{"num_hidden_layers": 15, "num_key_value_heads": 2, "norm_place": "pre", "norm_eps": 1e-05, "rope_fraction": 1.0, "attn_scale": 0.177, "init": "trunc", "init_std_qkv": 0.0292, "lr_head": 0.00759, "decay_fraction": 0.375, "max_seq_len": 256}
MLP neurons of a small language model. Each row is named by its layer, matrix (down: output weights) and neuron, and shows model dimensions 32-127. Each number is 128 + 24 x the weight over its row's rms, rounded and kept within 0 to 255. Numbers have three digits each. A neuron's up and down rows have the sign that makes its largest values positive.
A block is one neuron, or neurons of one layer that tend to fire together. Before each block is what it responds to, as a language model described it from the Wikipedia text at the highest values.

Description: Verb ending before complement. The final piece of a main verb awaiting its object or clause, mostly speech/cognition verbs in plot summaries and reviews: explaining, revealed, said.
L10.down91:124119081095137082138109107140160093145127123105164138129157130153160122150136138121172126137137123123134155126113164164114111099175139149129151103140115114126112144091110115141140117120123145125096154133102143130138162139157095139120150121108100131098094135126169130104145088164118107124
L10.down277:078151142140127122136144155068128120145125096101140122139123152140102071115138111161124111124116138153145126129157102175149158116084127131186153151146148083136136142168129129110099140119113133117124143117105132102186128131131120093121134148134145108155116139088102104159151108082129123114
L10.down302:163137108092153155159104173135114116125099096162121129114155152139155123171124166060118096151104135161104158133162148107135144146134163144158118139130135086113060103143125130135122132099094089113136138129129169119121138096113106131141127103137127129110090155149111127168086119117113110127
L10.down342:116151101145132129157050107110114117143133117112117110112153143104101153145139135090136158167146132125112162159162155133137147120111147118075144150132141190139125060137114147120125140116139152135152149132118129106106146117102065135132126138129118172096127100159147127139078110094094131105
L10.down363:098149114108103134158134145128082104113142091142150076114133083121136098111142119067089163109136142141118120136129157152106119134150127101125081136150155116127123100076127154108140119144142163125144135155146139097111124146132127114086153134111160170092179138158137171080160140121151111129
L10.down366:072126128155136095122160133096124160117147109150127161159132154109137169139155177121153100100096135147149110155124119137106139148152146147152151137121160154142117139119131174124119144105109101114157114149122116120121118088156125119164144118127109135080151112116144117112127160127096127083
L10.down398:092128151214136137110117122085121128166132128167134138137161102132096082125133129148156136102127147177097084101203094187142115102114106086128170132135149137113114110143109124143123115157135103163102109131136152104109124146094138118123107130097128125146116125167141113122105111119126158114
L10.down431:126099167178142214092083100129123105106146160144148145148109153087126129133097148165113112141159110124126132077115168100110131147119105123089137189152140155140116115126178153109132086145104118105181122126123099079138130141137127139122120107120128159146166108145138120099090134141131152171

Description: Leading digit of quantities. First digit or number word starting a quantity, often after more than, less than, over or about, as in more than 6,500, 2.7%, a 2–1 victory.
L10.down129:147105118124148141121142122124124143102131113177154156124130089138162118150104111153120104111133158104194127096140132140131120103146116091139103114114157117128110129096108099152122147128144130140111153156185132122142138146151127170120119085123128121103117120102163172107105121153105110121
L10.down150:116149093118157130170122102138113145121119112096170093129140138108150109139151157145163177106082134163156147101117108116117139127143102128137156165110146125109166085131148166134144115120159121104122144118116118160133123151148147135139102129118116102123131138088102153192155171131169117167
L10.down155:131101125103151136113102118168114133121119119147129098138168104122137118148106118152141153161132156150163127096126120129128148113147136088152107130100135145104124125113101130144172137092138163130151110151180130093114136134102132127107121136123111136103119168156100129133126112103095123186
L10.down291:119111093154114133143143121160147120109098102120149136079092140128161134128110135129082140140119108117161140104134156088105147094113113092138115131129124173121108127105139101108110150172115132158166112097143087105108141122106092129160113082102154111111097148118149159103130165124144082173
L10.down313:131155111131095116124112138095131153135130120149100154105130179109116104129159139112157144129139151111086141134128176149144125143119162115123116151145105123149116158077128122102111158043133124099082155140094092121121122158104125134149157126148101116132151144116156135119173158139117127163
L10.down437:135113137105092115187086149168123121136127130114153114147121118071128142088106122132162132119119091113118150146103154170163147121115133045123151083158177139109127163125129111112125121113103142108121118155104105113090116117109122133119133098121168135099118117133113098146083113103155105119
L10.down462:119105112118137137152136127095118128137170080126157158153151129150128122121103089111146107129149146152103135106111093163131123146128094156149093126091086166163121117156125177133162170090120169136147147189118139098072136094150176119111099108135144129121175122159111143142131111112111161111
L10.down471:095114131109083125147125101154134141086126120073147112162171085106109115118145103153155142154104156113165086129123100134183163140111137143130130154087111143143123157150086111110112112149182103107134153123125126109140172181101104099115082133106146096103166081165138152131098144121149126130

Description: Predictable fixed-phrase tokens. Tokens completing highly formulaic Wikipedia phrases or words, such as peaked at, Time zone: UTC, one of, Hip-Hop, table pipes.
L9.down122:104165133160109099108140122118088154111090092146131127110163086118124115157149114080149121128154083112132132124132125098148118132171126140117163128144146113130129115132088137117122121149126127111137176096141096161145135135124146145151134134120110122136131133100130062146151132106137138081

Description: Chart peaks and nominations. Words before a chart position or award result in music articles, such as at in peaked at, nominated, Peak; weaker on assorted table cells and word pieces.
L10.down61:102135089153126128157147142144087106121129163145117102151117124150103126123151095116158129148137135095164136122134093126148131139144157133117137147143136152115111136146130097143124110117112097114115124133112098165106110127130083085095114118139128164183105095137097071117126110158182136141
L10.down204:155148150098127125113126097093167119092112105159181082153170097145168127144110116148102128157153114136126140124120120114118109127118135111158135117115128152124159106112106137147171070145125149099104107102128142138087118117126134151100140110144174123165056107157160160170155095128130146132
L10.down231:102139085154135113162155075111127179121139136151133142118121081119138156112108136133126097116073111100119113110122081136106129177115124129134110094089141077146142136146092112145143094136154128153144133152117176087139141135136122125165177125135178142126130129134111134109121158166091133121
L10.down242:136110107127084086119111111132086142108134159156135199108128173108173146130083141098172143143136146147131095138120186108145080160153152107117089118122127105141150117131137149144086116110136142106154080181130175106129098125093116150185141127087146150180180133134162161093142131119102111107
L10.down244:090165053090094102134125110084107067137096101108152137133162166104118137130126102089178124115125108064107126111139133136106140151164133092134139131139150131138135123115115110134125134106131125138110120103115161088115139158121112148125126089123125098184119113091162101104070151112121151062
L10.down315:107112159105120110130108108120131091132125153134108115133135104152133137144107124160143162153134149094116141134190137144143104176170121128125128143173101120116148149151086149075077116174124122103096130171111154115161131116182110129148155135135132157098070115123115086126104108123081134099
L10.down343:147090106120106143135128113106112146143104113170155158157154136132078142123135126136142123150126145108095102127122112117082147076117153121147105121125144113152145167149134142113134116178139118178137098146134099151083097125158153116186165104104126102109106123147140117139126119135112052105
L10.down473:131118134107146135134147151126180133106143166153147144118100130142107126119193130101117112178129120125121110103154107170126167110114158125109176120088134136105087137121126113112121128100124161121126118140155162103130100129141112158137137116134134135131142138093117133129112136137196155118

Description: Complementizer "that" after reporting verbs. Fires mostly on "that" right after verbs or nouns of saying and reporting (reported that, commented that, belief that), more weakly on other connectives like because, since, hence, and on mid-word fragments.
L7.down16:175105133097144176105165155095150145111100066150143144140130131122100167132168160097099189117127101077141139113125083156168149154133079128160109132111126167138119171192096131155108118140098095145149127121158122163114123126173133145120109143126103147149114155140103096112128083123160154116
L7.down253:146132158116131111148168155131092142116102094113154106071098179131117106125152091112109146107135115138147104117091110115164119105133107131152135150128107189133132149108104112122132135148097098105127132143121128138087163127116121097107083129163171155135110145094171126158126121144097125157
L7.down254:137134138106095115159134133118098167142140137127145132176163131131116113125128111139133131109127105118089128108104105086117143132101137132125121128129099125131150147138152137120108138173064137162168099137120139143100151093058124160138132138136133158154098146128126115077106138155145092119
L7.down258:110144113117107098095119104097115147177166151136113091097124113096172124131146136154131120119118114155091169145151132125141140121140150157123109131130122114138109138134129096133150114119164118164127121157141119104093142096126137114117147128143107107160153126142108119117132129127108079117
L7.down352:121163146115127158099125165113102116115133143103110143141146135127133171134097120108150102155141133140078164101121081157109134137111148138128091136092167119114084143114107088129142102087157130109121071137132144155151098151159123124136113117147158138133123151152144126080156098164125132136
L7.down353:099129124108142115119103167160131151157120120090150169151119112133155096094137129108103085115132099125187131149099099168188093172105130153149097120130157098161130159121125128146137147112145146149146119154128084096116140128098113121100107120141160120090117120098127146147127149166143146099
L7.down407:157154127141113155124144152126094117099120156135134119123139098146125084178167147116150136142179134110118146141216110145148142120118122124127115132157135108164116139117115118094102139106124147145122110116136151105120170083117128137108097120137125121069102096183153119114126106139191126160
L7.down428:194131160127130109152152152131143111132142092132100109158133133126132168174148117139124129154155106139147139106123087109135159096120137117127138122127145106097126123118116134125096153110098127094101109156097135095114128158108170127136116150122091095142135134151093116117087093156136131111

Description: Proper-name word pieces. Early word pieces inside proper names (surnames, places, taxa), often at sentence start or after a comma, such as Coll(ins), Bol(eyn), Dod(sworth).
L9.down464:117127142112125116091106132119174131092150123139123130123114133130113114139170161108166141144176157168129147126109159110108114120130085098146153131127149131167144104119158087146159142091107125106107111154088171158164107081119144107109107137156119132143125163141106133141143119107103138156

Description: Heading closing equals signs. The first closing = right after the title text in wiki section headings, as in ==Career statistics=, ===Production=, ==Life=; seldom other mid-word tokens.
L7.down6:123131140116099099102125191081125119135142130140115106145092149139109136137087147117142145096093165149141135146083152117148128090140119125132125117135118181118082131126092124119157179149123148100133087149132137106111112095149138085073114111145114129139146197109063131122117114135133115096
L7.down14:098169155136139119125187101133138148116159103115098104107176109106089152131146120151116160094115111108116126108114107144126149115171121078135107132133128149147127158108136086095152119105141122145117137103153146094124143117125098164172074103165100167139121116158104111122108138153121150121
L7.down244:135141128138130141123128128096143147124142126141130108152105118126103148127113124109106163171137115115134132143111121128129140131113154127140131143136107108123132124135116146116127127107121122136119126110115146107136124110127115130126113105130156103122129124125114115125137126139125148158
L7.down340:099120159130113127136142089115157173137156077126092151114136162138134108129140187155155122175131116122078144156133124128123081112156145180099078153121140140133117119127094118129133125094100146177134153130116093103116158168130139145101168151089115136112143136118157153104129133085115136113
L7.down354:140115145131167160140128111135105161115121109132140122151128199124097119140108143146143157105098142128149112130117137153117149094106117129146139150096083111135102117142131150169103184107112152139124114116157150128149119116143179103125149112134145133144152137135104112122121116132084070096
L7.down413:154134115118147138126144127115108119117089119093142119132126130148140144155136150058141108116087149145130111165117115146150162136117109150086138200153134136088121134093131114158136125104154132137120128105126154094140124098121148127094159092110139152150152143130099091091118111140144120177
L7.down427:135110099101116137119143095141182118108171130155126116124136143155121158108122102139146094170095126138167095115147111129151093134146125109110135122134131114079109129084132140150119144136097104102086133164109140147120155136099127130124141147151120143129134156187160118123144180156153183143
L7.down464:099121153142138147125125111105122139148103118157118176131126131097185144152120172110124118127124104139153123112102101143069103124127126098113138112122143109112089103134120108117102171149158122129130131100119096110146168123128122122133093151131164149137135163125153104150163127130125107084

Description: Mid-word syllable pieces. Interior subword pieces, often vowel-ending like ho, no, bon, inside longer words or names, e.g. Bru-no, eup-ho-ric, car-bon.
L7.down141:141118134155129074179134136158098113125103092102084122091096165142107098080118127172109107108119105099150114089151130104155150131132125102143099115134183114124125101101129139189128170167160139117148150136152136109127166113111154129116151099103138126128142136112124103169100122155114129156
L7.down152:137136155157135121169132143096113120136123109143112110147141128116144094136126109175093107085141144149140126105087104140115112147121171148081128109162066070151141139070134151154107133138156125147153076137122136133122158123120132114148135135082109143137171107119138123138151161128122130131
L7.down250:133135169126115110136114139140123121140111120139125100146135138095132147154131137113122124175190118135115097100095160122118088113163143166139102115125145152141123132122099161099128130114156086111136137146131133116150127158146068118133135200154107113166124164165158108101135128136156120120
L7.down345:115107145110115135115087148105133145166115107083123157127125115129114135131131127184143115123136112128111084114140129120135168109126126099136140116124150079120132090102106137148114093113132154078149125124094154161146109125166128128136109112096119113111106144140096130128129130111109122111
L7.down415:167130150149132111117097155129135154121115145125099146162189130127136113092140118150114143118132162100126120108135142087138132128099124086112124124093126151091105090077135102124109137089142110130120127103149096136132124088130115140155138116131117088140125125158135115141145099162186140163
L7.down457:128120108159144115099108087179145099151139146109120127140165121109127117098143093132163132124121120118092128148119109139144137184077122130119119134124101143160098100117114109115099156122145134080141142138164182127088119136115187111113104160154134073087128107097120104114145131110158142107
L7.down475:126127129140129147117106132124110090152153078158095155147081127109088124119120103114148149121138125121147089151124140098081127130108091166141123106154124157084152076125128146128112151113111134138133112176149125151148127132134151118147093141160138147150089161049112088132126142117072109090
L7.down488:106142144127114150085129096149108134099158153161129089101130147111154178127133158131121119119171117140119133169124144144140106146120148132114148127142145081113098100097104154119129139108148109100152123116110132130121159169117101138117109119132093062107126153103145167108137120151124103139

Description: Word-final suffix pieces. Word-final pieces that complete a verb or noun split into subword tokens, often inflections like -s, -ed, -ks, -ps, as in sl-ams, snoo-ps, thr-ew.
L9.down205:148107119104122180117140109149143129142089108149130165085098152150137121113109147075148130159090178141126159105140136150142141159122102114164126118106055128137138106090131128147105140130158098118140120148114144168097133098209137141158150154114141158124113132110129137159176195135104134152

Description: Delimiters before personal names. Punctuation in lists, tables and bibliographies that precedes a person's name, such as the comma in "Lewis, Peter", pipes, dashes and country codes; also closing "=" of headings.
L10.down44:115118128147143111129125128153101122132091145120120129097124117135129190125070128142112142124150152116150122129126105168127116095162101113080137159082079145074129107098122090136125154125114122116141108171140147112124154077146127160143155097133142163136096135104162092111145117115103135100
L10.down63:179134158107147148116065113150129120108124155114105121127131160157157087122135141088086115132140144125182115122131121157117108084100125150131110124178139118085106143162132141100125162155134166164110134136173128142150119125130127144114126154140156105073121122105123168105118139107150083148
L10.down90:119157118138174134172101135117108151129143098115092109105135111147156168149166141116126135109154140119130126122110113130117105146139118185129134160137112168110135095145152118084117135123141157140123144118115155124145159141096128143094158130120170175128119126157144103124106116113085101125
L10.down203:083084140141144111102094155123062113139125131116155160121123124117163126125124105194114129151141093180154115089140105129112165133085140127142105130121088106105139120166121111087107094156136142147132157149110110100100133096161116112134139126126119117091119144139083164152142119167154134152
L10.down297:184195140100114138137140125113124134118118115098120099093109110100155135109151126070119115106148112151130097192115123127119106097135140114112146141129139151151118109113143124139174127127147076169100154093179101088105140172129090164157120146109143161149121155108145131101125128117087125139
L10.down328:128138161105140171122120118132166126093139155127151129150116140140132142121177107161114139152161139092109162165131108118104119173157144123150122110115105159081108102102151110104139122130154145122128127097143113128142090113170107123159092169146116125157124183151168159114130151136158118105
L10.down369:111158125171130092146107101156162173138154106156132189150113172145121132148117057143152112074148120155126150126127111105121155099120145102123136148123150143115140104145156149154107128076130113116127131128109102106092129138133119149136100129127131113162096119113160120081123119102139114165
L10.down501:150115079120146123125139144130160128115101127107127095161129122132154102126107162123092109129134095142114157101141140152120109127110151148133127092111172119110146136143136147099164129125127158145161108151143145142120086125088130144180149150114164151137143149105151142109078161133096110155

Description: Mid-word verb stem pieces. Stem pieces inside longer words, mostly verbs, that come before a suffix such as -ed, -ing or -s, e.g. ex-ist-ing, dis-band-ed, emb-ark-ed.
L10.down48:114134150140140139104145110075151170113093139099120155099127105142123143123142106151124121101131126122119151134137088144107068142109131165135133123108115120137144136196128132140093086140155110120134187138112110163108116151111157096072119130119148129120147146119148162101145116113098122124
L10.down171:109095145131130114129139115088122112144154157096132138119133157160128112117085135152123114145101132141114162133096094170134102093138144121153103116046151125140126124128095162143134125131196144129131106129168181123149140083135174143115155076115149132130092128120160083106157068142161157148
L10.down227:154149155136086193156162097153129118136130117115174083136127115117126147126170127115113124115121149105151152105128148142117099126091119149094177125139104087157143147089123136134087144133158125132108136109132092127119145147117130118095112093142132180154147179121173114144150196150129123100
L10.down238:125144105149124132126133140127099082128117164122158122153120186077104108102140122141131151143110109144124143128143116129170127129144141137122124112104166116089121118165150155122153087146146137125105124136111155131136143144123153133111121119154125108156127162155103160159094116135148179089
L10.down289:105088153117138180120163130117051132158163092115165108115132138108099116131101141135109122106117125141085100100152104170174161117130118170144093135117124114080142143112149137138146134052146131152133135135145150097108115119151137153141102151170110127136146151141119141144126102145160121123
L10.down347:157161150150108117175137113145129153135137129152119113122116131104154140151146134104114121153117119123140153123135068159119130143119141152114080147096130137174159143138137134148128143121135129124133128179108150082118130140114124128129161183154141153177173131136127150095154117116107164152
L10.down449:130142078087120152152128139172115150173133176153144112138100128148138133111120120149088127095169130130098135153156148141123144136097140153128139130090089109158148123151083122086115112079164141140121127150152121138144092121129097151120100124132128151122136071114153138124138102135095144164
L10.down480:159133153105095108147106105143119141124109147109182157130143155138120100106146112148119110141151160148126144168166088121140126109117163166123147136109130102102117120087131122177145171156110139102133135115135107130106129150169125120164142133088125122112152158136122124145153163149140149161

Description: Quantity numbers and counts. Number tokens giving a count or measurement mid-sentence, such as had three sisters, seventy-five percent, 46.7 in election vote tables, and 2.11 m, plus some table pipes and "of".
L9.down339:150084138150189108137075107099107141133164127147166088106134116147120152086093094109138150147111146113134132100107102101080120163159120138139107120123145113122124149127140189058145144144149115151182141120134139106071129124121146087128146152128111117128122129144100112123135134152104096166

Description: Separator before person name. Separators or prefixes just before a person's name in tables and lists, e.g. the pipe after a party in election tables, colons, dashes, country codes.
L9.down160:098153112150155111130114102132113109132106124130154097145121122141117137116135156107148125114149112157137133174121131154126131098150127144096118159099154106112178113111180118111127144141149143124125097125162156139143107180125117081159130118129158167101156121102165138105105141106108129121

Description: Mid-word pieces of names. Middle subword pieces of uncommon multi-token words, mostly proper names and taxonomic terms, e.g. Camp-ane-ris, Pet-sa-mo, Cal-der-azzo.
L10.down34:130133146115123115132151180122125134127110116098120140126120123087123104138151107132121114140098106089138139165131154126171131139145090145122087125125116118165166083114160096145115081093108112178114107152126133125146148131138102082151124127089097148134128108147140077157124146142100130150
L10.down37:129120175110144123143121126129115121135147134085095163116147138136152193133115135151098137109114173158099125169148169151124162138134123147156125159112100137117108093136118090084144121119175103135087118151144146098130121145115116155117203136108135106113161168118107144133149141109147121125
L10.down64:117135116153154136123102119139107119094116081154112113129202120110108112157117110111133130161125146123116132157133132160149156167137197152112143134089102122136131152154189124132103123076124116161132122114117136167091113111089093103130138095128131140124129124107135116102133131138112103138
L10.down69:150180103142106117059108099151143151137082141126152160134187113131141106150133148154118144120107109118125146110104143130153169138142106132131086161131186114090098084138127124117131105139134108112125141123100172132093075136101134129084140128093110105167131142106144120151093102097127128166
L10.down152:136146169142173135142094157120158106131134124163107137136162121143173143127150121164113116100140132137103138125136120131157174158110107126083086104072180064111136153105110141128159117103091121164115132108114160168112135119133138112115109119089138126112134177118125115151134131156112116130
L10.down167:074101130137114125141151179096144145158122096146146100103175122100121134139143088114140120086094147121146131136119160138161115183124178137130096130128115078114059089168162125118093104119113102155114153132129152100125113125153136116127151111140150150129152095107129125150114106115100111147
L10.down258:123134121146139176096116151167104154124095123142190127126148124132122169072166146125102103115151160094090133139147128102129107126118094182146122110146130082115104108128149080137161119121119136126094134099162092121148106137118094114123117133137152139132136147165120130165067146104127100137
L10.down435:140129094157155114129139124150096148157128117133151107161172173134100136131140133132129114116140062128135117124100099137100110108120136122142124150099092121148128111105115118166105127127113137138124078145116104149102142106079168148109152135171133066139092157130127098175116144089123112106

Description: Rare-name word fragments. Middle or early sub-word pieces of rare, multi-token proper nouns (surnames, places, taxa), such as Roth|man, Botch|we|y, Hart|s|ville, Telekom.
L10.down81:148099128169166121115149153151155159155116173123107094103180143109114141061137123107136138089152135122149123119092130107117124147065121148127090130092196159136098147151127133127081154089123103123125130159151173102169184155106152158092165138149128128111142147131137138138145089140126136121
L10.down96:162104098138130115128105167130121120096136158131132119110143166114124137115105111103129109131161120151097134122104149095140140136121137124156127135090095157138069120164147159105116122121130091114160195126122144091168129124143071115111169136128105100111126155116135133165151118106102133152
L10.down209:105135111147134108105082171135131146126100150124085121080118065118136117164078121097109141113125113107121123152111119125137154166112121117129116117079145132132136158129136146140147094127143110113112130105106170152118132110099113087075139143161136159107091094107125112101123070127174119124
L10.down225:171119123139083135090172143095104158167129166184095093098109081134094109159117158106146144096134174135168152109162157107120142182145131111098126099125134107134129102137126168142155080129128152110122100156100138155166117106177105172116107097089161133139145117109109097132135115087117129128
L10.down259:141157109143143133143139117158121113101130160094143111116128142129142167110070127144143106156120116142121162110101166139126105176104110151112131101144155170110133143120119138077115076141109137112081107140102137129136171132153157103153133116096134144090133132112112117128157156100146183148
L10.down279:158110132137102146174108140105120141135179130128134137137068133174138117112116154148063170131155102128132167147143124121126117115114151111110115151093172094129101126130161137103123110086096132128126127130139133153112146144126151158166161143149113124117185127164116183114129113129159134172
L10.down330:109167129140140119140139125140082128132144173150148104132161117088131139086091145114121128154102162128114195132128127136127177126129118109094159126128129116150080159136170110135176131107109116113109134154169133079159120171128143126116134128131172121137154131156138140113121145121090164123
L10.down422:110120180160117130091147133132120146164136099128156115127115169142136152140149137037130162143113127151135112136129138118119133109126073143101137057095127124127173128128095133131156102140121160113102125086114156126153153155117116088136114135118127122113143118124107138123106119103115110140

Description: Word-completing final pieces. Final subword pieces that finish a word split across tokens, such as educ-ated, humoro-us, happ-y, overhe-at, often ending a word before a following preposition.
L9.down43:136156128144131139174144141119089124168050145088141140108124188063152119141113161131152130095098117154145135097136147175158174128130070179133158150133124091123161122150152119135118157105127127077158133196113117086117137144099122115164091122115134150128110097124145143114122138140106131127